python train.py --num_hidden_layers=17 --hidden_size=192 --num_attention_heads=6 --num_key_value_heads=6 --head_dim=32 --intermediate_size=576 --vocab_size=8192 --hidden_act="gelu" --norm="layernorm" --norm_place="pre" --norm_eps=1e-05 --positions="learned" --qk_norm=false --attn_scale=0.177 --bias="none" --tie_word_embeddings=true --parallel_block=false --init="normal" --init_std_qkv=0.0159 --init_std_o=0.00273 --init_std_up=0.0159 --init_std_down=0.00273 --optimizer="muon" --learning_rate=0.0099 --lr_mult_o=3.0 --beta1=0.93 --lr_head=0.0114 --warmup_steps=200 --schedule="wsd" --decay_fraction=0.901 --decay_shape="pow" --final_lr_fraction=0.0 --batch_tokens=32768 --max_seq_len=256 --doc_mask=true --train_tokens=159800000 --max_steps=4877 --dataset="wikipedia_en"
MLP neurons of a small language model. Each row is named by its layer, matrix (down: output weights) and neuron, and shows model dimensions 32-127. Each number is 500 + 40 x the weight over its row's rms, rounded and kept within 0 to 999. Numbers have three digits each.
A block is one neuron, or neurons of one layer that tend to fire together. After each block is what it responds to, as a language model described it from the Wikipedia text at the highest values.

L10.down227:391496563567492472474576515518438502427517430496510474502532468522494488436534501456548480560526475557463518436556501421471541430442514493480526484524493470516550589495516496539575504533450479522533548527458412541489510513551548501523557380459520531485446536524542516510399524512552423543
L10.down326:505434472540506528541572498502476448537472537488466460485477453508410452558445545536465542532533495523520496536508445534474524464504489585453527552479588520487499438517553433487531550421517497521440448477521497556543496441500493586553470528463491524440487479418504526482523521572479558438
L10.down368:503558460482529512448508512532454500589474444487528528438501587565530487500439510450456472540578502500442451427581520445491516525496479518498464545568482433530481520482529557515486576502560473569425538472508570478527520511435545466515466531469466538487512465445495460463471517460534479472
L10.down540:496470494542515451481527584516515459436482424518499487460391526444512526476536464468537466507519481504530467450529509486535528459475463535480449539482501474508550481520581560473563476479528511478585546523486509502473540507524460523569551484422465497456501496524491538453450493397570469497
Year final digit. The last digit of a four-digit year, such as 189'8' or 202'3', in dates, citations and table cells; occasionally a word ending like -ing or -ised.

L10.down260:437537528521499501494483497501536422526511500508441457472529529459548509481494515492491561468540458469549496540487505525585488528494566551538568487502452495493558444469490497452499433484503569552499536503450495487458453545471506454474482474504440505447355524474512530465483518554531540490
L10.down405:429551507431464442520512472524480545495553531517481507546456522470525489577474495486536560474522560536503542509517463570434599426567504557499436451510522541441515488486486490508423503469425563473503535470477528470560577493454457432443488444524468502541506547456441549488469548562465529503
L10.down531:532497402441490473470454529480498487520543475494487553470441479487499535515509522451425498582549507547549519470510503486491486517432569469484567541476440494513532537511457497500489566537428482549495547494514415491548492458532446431547534558526434468525515489477515431479448479527478548544
L10.down574:405536503525495409512488502542539477493502506511511483513475584428495473541629536520556476509486540475527521498469471549480503494530551455514536431496548489488500435457563474464468441543523525536482472494391470529526498578473528443428576501549496506545472446424455507502585531547532503457
Clause-initial subject tokens. The first token of a new sentence or clause's subject, often after a heading, paragraph break or comma, like he, It, or the first letter of a name (S in Sims, R in Robert).

L2.down326:446600427485432495495520486507524528467493530473528452487388524520507496511456485541538472532521479472563520527547516504499483588439443581512530459488461521486441432547524571510483508639470462468416546480481510486497458548488463497519471448468504534461546488526548495510518453523443431497
L2.down511:480487439508505472491558571537587478554498427478494486545464511462510522483431497494493518534527502485511526525488567537507444457477437430453519496414408557485509487497577449450497560523499485528483444562381527543632493564542495529530488522520506435493503467488545550517500507514460463552
Function word "to". Mostly the word " to" after verbs and nouns that govern it (due to, attempts to, belonged to), plus name pieces like capital Z and Czech č.

L10.down144:559553475535528433518477459494578486504593540490551558519559505472471467489494411474435488490486400583430527504500502486555486499491515498458444595443532517498466530575528557471505562486559575513444574574476517492514586514473449532487540504442518483522488488550489520538455445533576521483
L10.down461:537429495518428515565563517448493499453419549476434505501545511546545498507537514468466467503498463510476560577541485528492510476500481482501474537549479495552464482494493517506569492501504461542444500459498522480543437548474426571488465486418554408477490501601439456483458484462528473543
L10.down472:461537505452512460511428492491539503510482489493437526536468522472446541443513515512517494484525475572530498486553500473480448502461555506573488592497530491520475491547524490555428529512478494472473501483500521450482468551484482479482465482534485502474467507524527464536511521513437541478
L10.down517:482438454468503469553557455447552488482504542518488462572504511562471527474453569495421483522499495465410591548495531425608515545539506477447512536490515518494455500508530455480553528488422509506508500517537487452558518505481505509528434507436586551467483498457477475528420471559545450525
Ability/modal verb slot. Tokens just before a main verb that express ability or possibility, mostly "to" after able/tried/helped and modals like can, could, would.

L13.down94:530412471554464518505501530506593531517506515473507501522448568463524562452551509456451439493547457483579519499484533457495472487525524554481452442566489466451582564518464530528461489462502416528515478479529445528479569525580444542459508544470535439498494454503526476427505546555458516506
L13.down105:509486555418495511441544488490535531471511486540553492498502516519522524495583528513553505467555483524557536482520454532492523482511535580437448511496533466501558561506437497487518518469482537443494401483503478510514519499600496503472438453453593431577505481448556542510534522507487513482
L13.down368:437563529464510473540479414483502602477517519544506495461419481558528444437545460519431550528509478547446510417465496533515478536419444505486540479540484532578511535500478449462509460575480550572532460474536480479511495487499543441491459454486501504524403557500514510504474484491429566486
L13.down385:509498489491568562452559502502528483501524543446538500506491468579467449490459526524557531503460550444470520528497530461519501538374529474541461477487452471426534645519496472478482474463468527475458501447509472495464572442532536524457479509584492474504476493566449466553424447506494516448
L13.down444:525538435498564441485488547530465521528486443491514548429516482512536567499507448544418451500464497521510434457474611492475486556465533427507537456491530493536442551522489484542557446483570487590457481452525434435525581550462532454502528494551451393516452484485508546445447461549555559462
L13.down543:520514515467469471531517522482418537498494525533510498480478548474462490463510481489552427513447454562528457445543571476485498504524579487489526459416512444470509496427496521485479510510461471541568473521518533486473515499470516546559545541512506444558464509449526424548529487524488499547
L13.down548:493463527504510511501509513553456526402545516503494450533460514526499504481450535475498529532488438475480491565511491438548420510537490524493551494533579507558527501474511548497408457523474455455492489506431468507543487505497454478510447434494499597484493538478490529508490475414483542560
L13.down552:499548521476499463503515570565492503554493502496458494549515503427470562521477584448514501481511563531514486483513529522513441560522506523499515355494463503438488497499447470524450425491500482392559511508511500420567459533483469475459554467424507456530507490440511484527530470468501462543
Clause-subject pronouns. Subject pronouns and relative words opening a new clause, right before its verb, e.g. he, It, which, that, often after a period or comma.

L13.down76:513517539533509527530531522520472456497552433560524511486483454500447485483502482483480529492466430491492459489519502490546519450520491471527510535519448499429495551446419483548597470482520518516511452620431520524465510489534502479550498507546526548576555520475463528541502548501494553498
L13.down117:448568535554551501455507511529503561533562542443488498486536479461512497506399542513495429490488514516497545480527502603477496521501502521414521542483493435536506459506532499546482460529457480578494459504485509529530465533508577564431510503595474505546578502495537519483538446484483468515
L13.down153:447474514433537530537521551506521460472502534532460511512496507434544531542472522509425534576497475494521511505502464516461565539478444500472482501514537449555448474446493465532514445575515510470470506530478400544559524548451497514453478530494534491545476443509462521537472513504524555526
L13.down280:494440535550514537495473492483530455508525510565468464498528516488551494536434544551531453573489504464477472491561540407518505451436536437440583457496457496473470532510495456476513456529557536556519399457457523497474495510527554515504571480477443536487471482441469497478546412577469487538
L13.down383:443417464496501523434450482470512490467554524516482547499468522506437512427491563490530490488528517570542485511473451494560469512468497547481514521477530463488467559524462557555460460414513490522534515533538574538574464469576500520583530484565483544507550455483507477482474551530516453596
L13.down400:468479499522463525550564498452528481435609567538439517525491534499517493524418565501503544477468573541528479446504465520512511464516481508510530520464487506535496493474555486505531543544450467474490474516459450456471460476527461464580415502480468509448559443509520510649514493523524480455
L13.down405:548495539546476525441500530475478493519472466493507521481492475489483542483490517478483506599437477510493546476559454420484463520465531470524506480489507574501488493491548475452559479596531460500496545464484490533458493533497515570520531504490477535527601499539474477457473417588486489599
L13.down454:546501501561476542488553445471522573448493565539558452463622445444482476516461520525447526529489454476507474517461508433594482481517549504521466521442513537421462550527457481467489504488508532515507504526526482451448471473498524549567487442555495520465415483534478457509486432620504480445
Year digit after 2. The second digit of four-digit years, mostly the 0 in 20xx after a month or "in", e.g. April 2013, 2017, 2020.

L13.down73:494463563523529491495513414527553567482489484502544500493491504537565530498563497523475499513611502510502526452510478555559469522516502521445593573487472457515443378552517516502494463495504528473456497481511508495424475543547553494505477549541455493443463523462544491509500493393505522495
L13.down93:559500515519545455539506459513497537470526490586510459420465554510504530465501436494535516497466499448473489500494513396521498519526487488473541462468452488492521500499420480569543481416473481542449408505507558414464529534416538499515525467487505505464498517507446574475491524444533490521
L13.down206:487530539471493482482569479461452500480488518510558520458467502535496558466512478498451510475515503480482488604493503489499519551472491446467538484494468414498549610520534471444487472503446506477538510506499520543457548544490487486486482534471569521520469473520525471499465490526474441518
L13.down244:454511483452483552598608510492546512487423429588423424467531465449515572507494514520488525523603541505570531547567483483524482527510431484506449504448547511432525511458525483531487516520490465494453460511544488546469511499527476510488494553515475516473448511456503539533521482508503562516
L13.down266:501407491473484502476476506506447531464570483572512483500509455555483481445529472462518555583525493522562515479479526495456494513553442529489419549518493459550470446489474475540568506461495558486466485541480515469510464495495468506536497582469472452460473568437440512527454505469448441524
L13.down345:480460507516486466518552469544575463522520523478486509496484491559477526487523555503491482469548534426518459451524553481482494512434534445483512539517496463413476552500541512551466485515495543494541467526526574502511475479484531457491522485525408503458505438516550464512525447519501378566
L13.down346:451484563494479565534509534563528420518492499488539467497494520467539447507469548550414501532534467521593430456532533559506467515553479514481507488468475433570472491466495524482528465494458503461451525469431498481479493483477487525494504485420472557450449471554514541492422491511519401487
L13.down356:526446563462510471538515557515523475520537556581502525498438511519494524543413577458464498484537552505526493529532460526503499468504501460560573483544517498534554481471556467525459535459548463510445507521542517515549368476467538535543499528542454511493523514552547476479493542501565464543
Initial D of names. Capitalized first pieces of split words, mostly D starting names in tables, rosters and lists (Dylan, Diana, Dundee), sometimes other openings like app-ly.

L13.down55:552473522524487498497494526554542433496523490480487514484566478486514478501522511462509521470532490484559541479527520548486456466443531489547477429499513532428540557479516544493508550458485486506494496432477473490437476513496486460458561552505454546520470454508511482508441570441504560448
L13.down80:564523606470517517517573562522415429517533443536432477528527512499439544544508536513500465519449507495493518502498491479556474454467531478476484542483432538509535466582536442412513489507508486529530498453486479530494520524493553532512517536551536514524438487466486467515396519604632540479
L13.down268:449433471528489510566494441489438519515531501463488475498534441471517419499530545514431528443468478552522451490500545545488495504570458527508482532552520529475503507533470495517522510532503524517576547444585508485534394507497523463441399502470489474451567513546432502455526536485482560550
L13.down274:515463575415484518515515513531432456520551465495480492521513514448466542557416557462468504504373557491548505538525503491515548532499452473511514547497510470485571491472509538457520466493505520501501445521465555506517509455513506491545457503566487577494535513504463479513474476510438547410
L13.down328:537529544504482501527555499505491449507519512479493444513564432479503493519474501421515511466493481512499533503596470466481530461437524529499508463478523514548509471449495536491452545501591480505494446431504500474470483492522550449522488492488372467521432548501498524570503558527537490531
L13.down410:502524477515536464556507561475485548517511498489502454510508525535525532491481475525570589476503461445542501496509493518487475486550431434469487413593479442577415546481475535493469503494426524514594541552421466451456544482490534514425434475534475501545511456498489466524519461437602540492
L13.down428:465470469499476453495499487498438501470516506520543430448537476421486514519526520498507492535478494494504529451500529490506468556444501442488463496502476487554577596480536530486575499567475514508545507543446407473577553513540532524430426515473452490536519472508474495533555483512444519567
L13.down483:584514442519518420547576475494503478496444496481492499588492475470437484489436464480503473514499529479487428498497515489469527502435516505489571524397481482533543466543492486519524549448439490469464521529516512513483513495576545460518492523471557497555476513448525452519468499592598486555
Before an upcoming number. Fires on tokens directly before a number: table pipes ahead of numeric cells, and to, and, of, In, or a comma before a year, as in "from 1987 to" and "January 26,".

L13.down37:567468535549512577415460541482475500461592487568483524463460469505528536492469506509479547523576477521486542449531484456501463469485508538468487471635535574504533506491472503460511457482512500495581497479513505549500465509533480603476499416452525426462476472458491508449432569458508465513
L13.down90:544581430448473546514445517462422524501464492537449538461495408469558492557511549464542523507468501496561564489493465472464495455469518495520522411504548491550495457453529519495495447419463530481478491459501588502502482503549462533454505454430462498506505563535462512546451478411493495438
L13.down113:433445439515523458523545562461528554504496530559516591483468463450491495511541599501488495506474522485442548541439457492471517538546524476466519495503565526517482461574495575541492479502448509500498537495510500498477549517515468468448490413554503474476496491491546537528474543476457491522
L13.down136:498556499577521480518528490515519473491558552501490567487444442519535445476516494519557479562542482485498498498550518484562540500591446494368408495454576467532541479452548511517560538524480520562448484490498464423504459478521515549513525507486533591452513501552441463420434451519561458518
L13.down315:518505549542529496518508517540414457439541550548466549523477512533506507446465475498535465468525525574499478446461532509446465518442559435474507494459428505544532602475528492519447536463474449524507516467450526460474552533521500478482461495505530461536503543487460442559459418452505553485
L13.down377:512576535480593546552593530498504526481534481437502530520498542497465509488458520458555454457519496459504511542485432517459532555568499464519508423513501488490518510465534512513513493521549549515539538489485501473546516538478479493489501466442407464491549512521441530518505477518490426502
L13.down388:509567494470486552521535536475539447521521473568487509550510545448501595479465496477487525524488499506442477498547550431476485555460494537500515415445539529455481561446482478488525465494495404525532514434467497465479595492496514590581547537428479567460499553455446445531460432465486445497
L13.down558:523569473513567520479588480465447514527510569514469526536383440462467474459483489448521533570424502494512588507533465498488554487492534468500555435428429488426432553454548467519504529518510481506523505500492481504447525485504514531478510446508473487534529434418455479540476483537517480549
Main verb after subject. The main finite verb right after its subject in narrative sentences, often the final piece of a split word: put, returned, protested, caused.

L10.down99:471526460437510463502562476476532499475552492517556513438480540465519590497466501507426522520525520495546422531506491454537562485449403460507494446475468448476520490547552457530494494518468498470537454517496455481492494558485425483548457517458453503553475466510486499491447554466526513528
L10.down245:524476563542519458416546477475448540521581555444551446575547584502495487481453478508475475511572544504512474488563571514473506491522456484528457486517483493461412446470498585521519493429452462519420504556461458494484496501494539558503539483457532472505422473506479449544492522517492501513
L10.down476:532539480496513487544530491480515491568500579420495532410498491520450548486529466479425506441575503490514501420446504553479502484474421480538519500583460529460502436527492495482477469524563425574568440515491463499534508509417526538470491501438422499524536489519471411477524487524523478509
L10.down508:487457494514502457519551529564568433452513475528486461469449538522496501532499544498528465524419483520482425539462499538489510519547502498456493486564480553541442490512544486556524510497539491497549487514462461490434464462496459467498524457500460584500433551518529472552470458523506423544
Second digit of years. The 0 digit right after 2 in four-digit years like 2005, 2018 and 2023, usually following "In", "Since" or a month; weakly, "19th century".

L2.down251:525505501500468465585509429469474465497504540519568522530501518479425446557538554512493481555497548419516493456454529504446514454517500500497482486483452440484460477452543513528420561513517470509541503482464458530468458469561418465538552482522470549524525491449526534515504505516529441535
L2.down270:475507508540462517527515535511408456487494485502554483461572502499487524561573480493499504495486435501467502498497546460504489492460473466557581481489503523478485536483445510560476605551480581484495487445442460504407481533436415445577474503537499578435522468508566479524529496505568474563
Past-tense verb endings. Final pieces of past-tense verbs and participles, mainly the -ed suffix, plus whole forms like won, held, signed, in sports and event prose.

L10.down46:450471431509480506498509555472542501492512471492457454506507487480542487483599468483525554505453512529469465587439471579463479478533438573476561488505524452525517384480480456547489499548512559418457458534519526486573557489463535438514481485511528512459543523506455525482504440544445573483
L10.down419:520476461568564492532506514512538440457491506554528541481535456499523434521548531517515544494508526592556553486528473496525531500471571587428497508470504473487482513490449505475423479545525514509471525459509521586525563538454451489503525497514451535499557533452477556448527492486442499502
L10.down468:489501515420509434512521472504543465495484495472486441568413434530427466524491483473491533447492461531538558482496461472532506478535438587502471526523516434502535451515485538547534552501512581511540449464404453459543469553431464487537539490494498463535506494500543536495496532531481561489
L10.down509:489583560532459476582457529536442471525499500501461437485410434501435563511463469483488538513549521538550455449444506470449525562482523468555516512550453536521518434484530521488447459521503506493516483438487576502460437499501467478549459493465495459494463476494506482549425490496532472498
Space before numbers. The standalone space token just before a number starts, mostly dates and years after prepositions or month names, e.g. "December 22", "in 1997", "over 180,000".

L2.down70:473498494498520441510488509563450487542507493492477583531474480555430535550470502498448444498528487422579571486471516512557512504476485567489480552558543405482524515570553459537506449464453507469494482531474525456459457420479472522512451513495529519568477475569549467557457501506486500476
L2.down160:455524486535418518512527579451480477523528473517456497513337484489449486546533542448440425556452461481556498507491576507449445498492464489436554534514433491504475468514570460494495505478501479470552476486484530494481471509481458494501445515548461507511588576506519454567462578532490531557
Numbers in stats tables. Leading space or first digit of numeric values in wiki tables and results lists, such as years, scores and percentages (| 0 |, 2015, −15.5%).

L2.down456:486457543503562496504628452459502546506511457536478524480472517495439523419516541510475494534488563419527548539470540455507526516496401428492555491536525599494508527499540502579480507405563513502555434519463585466492526493505510499574481495470492518508460512559503464449464520525512475517
L2.down471:455392526543479466512512547470506459552490474524454518450511514552514557469454556514540438472509549514544523476606535397464475498444468477503597485506509523423474541540470500477502534506475519521575467473478529433531491510500501423517450559450454588442417501538484486489426511499571478528
Initial letter D. Capital or lowercase "D/d" as a word's first piece, mostly in names and table cells: Dhar, Dobromyslova, Drowning, draw column "D"; sometimes Studios/Center.

L13.down27:473551521596573475508504471529524535475529526493498549513458539500431556497590455513507470492460509465517551466493486526468504527547499483460589457556467444462433512452447454467420579483522514428483465520512552470402480494509547489547465504526534492589451433463581544455545453475516466519
L13.down44:405487519491490584519597574530514449491569560471474529501454545487470487532511459540491457484456466531470485575521541541554528467488471494553516473484492445513497541503451519530503615517495430583595567502516547504508475500494487481504502489491522498507570404503534554518459501539448563459
L13.down66:563524523569500485493532447521413516422557579468504552423512457545464499484475553581549516534531543518473510500518524461469484488453500491456432467525502524449450569422563503457496473445448502545513521476465471532443519533489466536526474561436464501465470505419473468497495518507525370495
L13.down99:502432522545559527510510578501502475571515474559529431362489500512488412507470451455459485574426532456459496482462455473519517541463510439524461437471501454493536491577511461528479489552601537515467527504503494490542527478472525497537528481538515514538533440491519556444499570439483527480
L13.down155:482502520486538496453456426486546583358419456552533506474530537525490509543502490461492595439583484502543526508542478483458459501532490476547514471411487537552507442482545538500490469564508458489452429546530515494462540488539486440477484473433549466528496487478525478561522461496466579569
L13.down381:507490511464509580483524494512523484480519532480509474475499536513541463506495514510530500426528526523508556513470468489579562501501558519541433485460443527533461557526500446504401520517423530514509523427544520481499525433484450474535480478451531414467570582485475520587516477486469497503
L13.down446:519575482516524462533474492470547483475462517561546525531485495491480546466428508514499424487498486552534485467504589480536478451501508471492466500528504508587572517540472567517477522530493507475518551520467421563503488417530518478469565443452467563492433606515552456532493443467534445553
L13.down512:526535457506538383503512571470547490492477561471517493501458596520473461453532457490523507452519513453546492501522435496482540518499498420524581565480541544485442515469570533536487594445498439497523598455467457479500499510566556491503384518543466480531475448489502556489520527502551467491
Year final digits. Final digit of a four-digit year in historical or biographical dates, such as 194'4', 196'9', 200'9', plus occasional nouns like year, book, or destroyed after a date.

L13.down0:561446540491511512537505460462465531554496505541476468459482499534493477392467480515487515477479540466511515422488478489544534525475477433513540521522471517501507544467473463530498499531486614549493524548514464475546528541527500484471499440455486477509479534502498503504441538443507435502
L13.down130:478534553531491451495577516529487499505480527499479431556496485529441469540497476553470476421459502483482506495493498542527529564449494513547553518473530523546448566508497459492523429481498544462553541482477544537464485495537506554565502469533496437460568487555456476463462497555509483496
L13.down142:518547450514514557496511456495449508496463444488468475485507454548504474504561542476492523528432531451506501483499435544560471483590470456490421500509505459513484513495499407566532451478475490494461412572447478510505487580468492484433594475489494534488545534482525475487530517482489442452
L13.down228:436458399464501476479532491592498518505486483503507562522480535498521516453520534443543523464523491532529514545450474512456565547516484442469555573522481475538473443431511446521503465487495525485457498462465489506462475417554537403459529469539554481523544428492492558486465563479477525526
L13.down240:435520524656436541542482573523535499504484563506518532452347470528551450519423498537474469540403545471389520517469523486461489514484469396517518566523506520515495468571552477499490524510561468513499466512424456519541482498495449542488513481458480545482510495535484536496511512557485451554
L13.down463:467555553512476472527545507540513464437501470530470523513433535539528476496563508528446531484513592530464521533463498481501587453565496501512425530518516488463520560550488472533458456503476511494483468492472573501565424464425492475457496541556491491517503540546490534491435520496486540517
L13.down532:521389479492565487540514464464432499490518536464509473512548552480480534472576451472501541511539513477520534557482551487424416447518549462557538553509461496494517484445507496479485486484484472526507472478583519452517497595435526536517486483526501434490514502429400513562491467453527485433
L13.down545:533525522517536461550583436457518535490558453475403440477465478479556479468480576485472571539505423482553598523527475463523477489504437519473393457518433509530513452565387470570539464490516497479518487515508505420502523481531476497516491480594476486532521480494526499469486505533502535464
Space before years. The standalone space token right before a number, usually a four-digit year, after month names, "In", or commas in dates ("January 2014", "1989, 1990").

L2.down147:526495431501529471517526500523555470614572482532490429449469492537438473464478510532425550453559491454574474472454521586489456513515480476486471538420461467552522520415490499521406562517532542541475533443488509505448540567497530478496470488411482429512521481524483438496481566505540560520
L2.down167:425468467492421532542464463488468480577518576488517587477468521491510430532490449490486486467480498466493375453497517500556555532515484545507434505531421458439453541432532472508468536481524490507533512518475566453471485535515530500513528465519439482453437502512476525480520413488546512493
Clause-opening connectives. Words that start a new clause, mostly after a comma or period, such as which, where, what, when, while, after, there.

L2.down104:552467480527557516463514523498492441501461473506495570510481439553465526484501454494523597508526587504445479535465484530503465505460584475554475423534491411517512517494497507560441524457544486457466568436516485425466481464458497500485533608528480549565463478493509515461518512497562521561
L2.down158:458498445502549481406496533447445506505506533494516484476505398486513483466476539518449536482508464484501586515535543583466437478537469497570470427493528560521538490536523516439479515532519522507504487456478574462511483460477506444526466437478464510469550516481513529447534469509549449616
Anaphoric subject pronouns. Third-person pronouns and relatives opening a clause that refers back to a prior subject, such as It, he, who, which, usually before was/is.

L2.down34:508450495488424472449498535501501504489521524418507550532580467458563491507432481445503486459441508526471530474530533482476485485515443439455541487491519494453525509515494494465519528528550509481576499501506553580497433538626506422551493558515455458468505539464569488498458532487528432523
L2.down441:524480495459408460457529533495452542475471505397492589521473497482575450543512495443509457514514521486521482439543535457505496461539486457531488490496469370513580529516575492556539469430507487607514417462497505539498475533549509519587487507504467493482459556536546461457465532509478489539
Table cell separators. Pipe or semicolon delimiters between cells deep in rows of numeric tables, like sports standings (GA | GD | Pts), stat lines, and election results.

L10.down189:465558494506436474482558505517433526530486453529469549487468451459507413586527515432515520546484458430480541452536437526518484530514548547510439474479499479512453509425498489507519569497513517559460477455498466532400446522522503521511557496451441483509513518472507469459471526553559469477
L10.down211:537536492506465430496562531474447566459507550476489507454535427435450392589489450477529497508522534506537534527524505470457499501499562478540508521483554464445489545418557546419528514435497518473522518498430467566507470480504465530511554442504463535504559518464473466448405470537478475505
L10.down294:512590530530538528506604428449427518457502447570472492480464475469452428553499499453522533525507536413515508480534474482506535430483492483491530493456522488496477497541457469475491567492447486521471538487429531502471520552477538524493518457547437446431530588458538512534440446555464500490
L10.down481:539403523530557600461448509548508497483499542478505484507417530521503477520542562488485502495525518474455468508443612442433463466500473540514448458501517474532536499433435469537449415538570586440531494500465521511481482474546528485444525452479486566497426547475481451524501484577487434587
Main verb onset. The first token or opening fragment of a main verb right after its subject or to, e.g. rel(ocated), pres(ents), proposed, took.

L2.down178:489541578465479505510475491551467485490481519545540506485450553434527507549499483581517539511600493431501487503454466512481541480554456495405485507496438518488465512511519479517469478510523446497470543478512496543409476529547439454489454445524454443558479486445501514550495475536464524467
L2.down398:506494609512505546455547536535519479508466423479499464500526487450510480491552507509491498550476493490474525491481504596479475477561498534542504573465501497396553482532489473542484532494536486490505548534471477468499541447501519469477463503414455396546521547433565539514559478477570449475
Past-participle event verbs. Past-tense or passive verbs reporting a factual event in encyclopedic text, usually after was or a subject, e.g. described, founded, published, identified, died.

L2.down211:439498497466540428546523560518486449505470450492534544471514526489479589455493498593520485430582423474497533503449462499484560478488483533537474553535497545416504536581526457496495461499540564511455491481503510595492464511560469543568564499507521451426421563523479459490433487429558484418
L2.down271:409468495513442507491605520579490492507533493505489553510507423434503516533456442492516512484466515483463515480502517485510448452538472468518520533470463397479509535552576463449487479454504521532512493471505452563519488492502375532528540520559497531591492511577517494473431505529569514456
Article-title closing marker. The closing = after a person's name in an article title heading, before a short description like American prelate; also (born and spaces before table numbers.

L13.down32:537546472491476511461505504461407451471489543437553533470564462584490479469476450491428531447459496517467412536545476500538491493534443528497457465551505452540456555498501566493514488553610522522466508529498574526495485485521487532478476503457443565501508525436528485509539462465569489479
L13.down185:514487464526522522463539477452551486496505444566478450460511427427437474440567430520517485493541485545503444440557489465439507484516515447484477497466574571496506469459511496500506520464515475535575495514511513538465495455505501525528553474509483515459464492541615550526458480566452508498
L13.down276:515398529443534551502504510487522435464519592588530568508510560528553499442467435501460540480487520484503448507496477520482498494488505537493465526452511481522485523582510509504503426473435546408549498493518456512534498506490579499508447502457488443448516484494446475525471512506494503435
L13.down318:471483532493523535550459552501457444488506531526539453491487455495480490448441440492513553459426449557570482471492504533492531495491566471540519542416482517525443556465512427452458464458511523540485513508477514554552535545503512544523511465507581398475550581565445462541523529472457550449
L13.down373:480449509529534542474525470517492496528520507505482541563524493544534533499517518531464476471588505464506456489505456506525556504569550506526499469560453448524526530511490484528498493467454562443512509436461449417506486527446536415454504489436557479520538455484530559494526535534517527521
L13.down384:529461455505490516517477541480472529501469529497472514439554423563523508483449478473534504512529535468496515485526515527499481467505517462506474456504522513546476564475501542479404450567481513567470544507440495546502506469543529493537480485520448446485525452600526509444471568441472428512
L13.down516:529485500484467465527506490478559406534486486427486524478482498470543427449511437450509510479566548463563520447504510518467528473582531534479462501475415455567432547527506471526491479488547507483493464474543465457504512505493528597530544524476513406480572481545446470514540533463447524490
L13.down549:488482518479501510574467492436423525518459510486411447461462503493470454527526536486452402557554432535546570543457548502531463490562582403451535521445515525470523523510494525508543522540527525455522557505493562518528475502447383396491493521547523462555500453553471433484466448459505604490
Sentence-opening phrase end. Final token of an introductory time phrase, usually a year's last digit or its comma, just before the clause subject, such as In 2012, On 22 December 1987, During the tournament.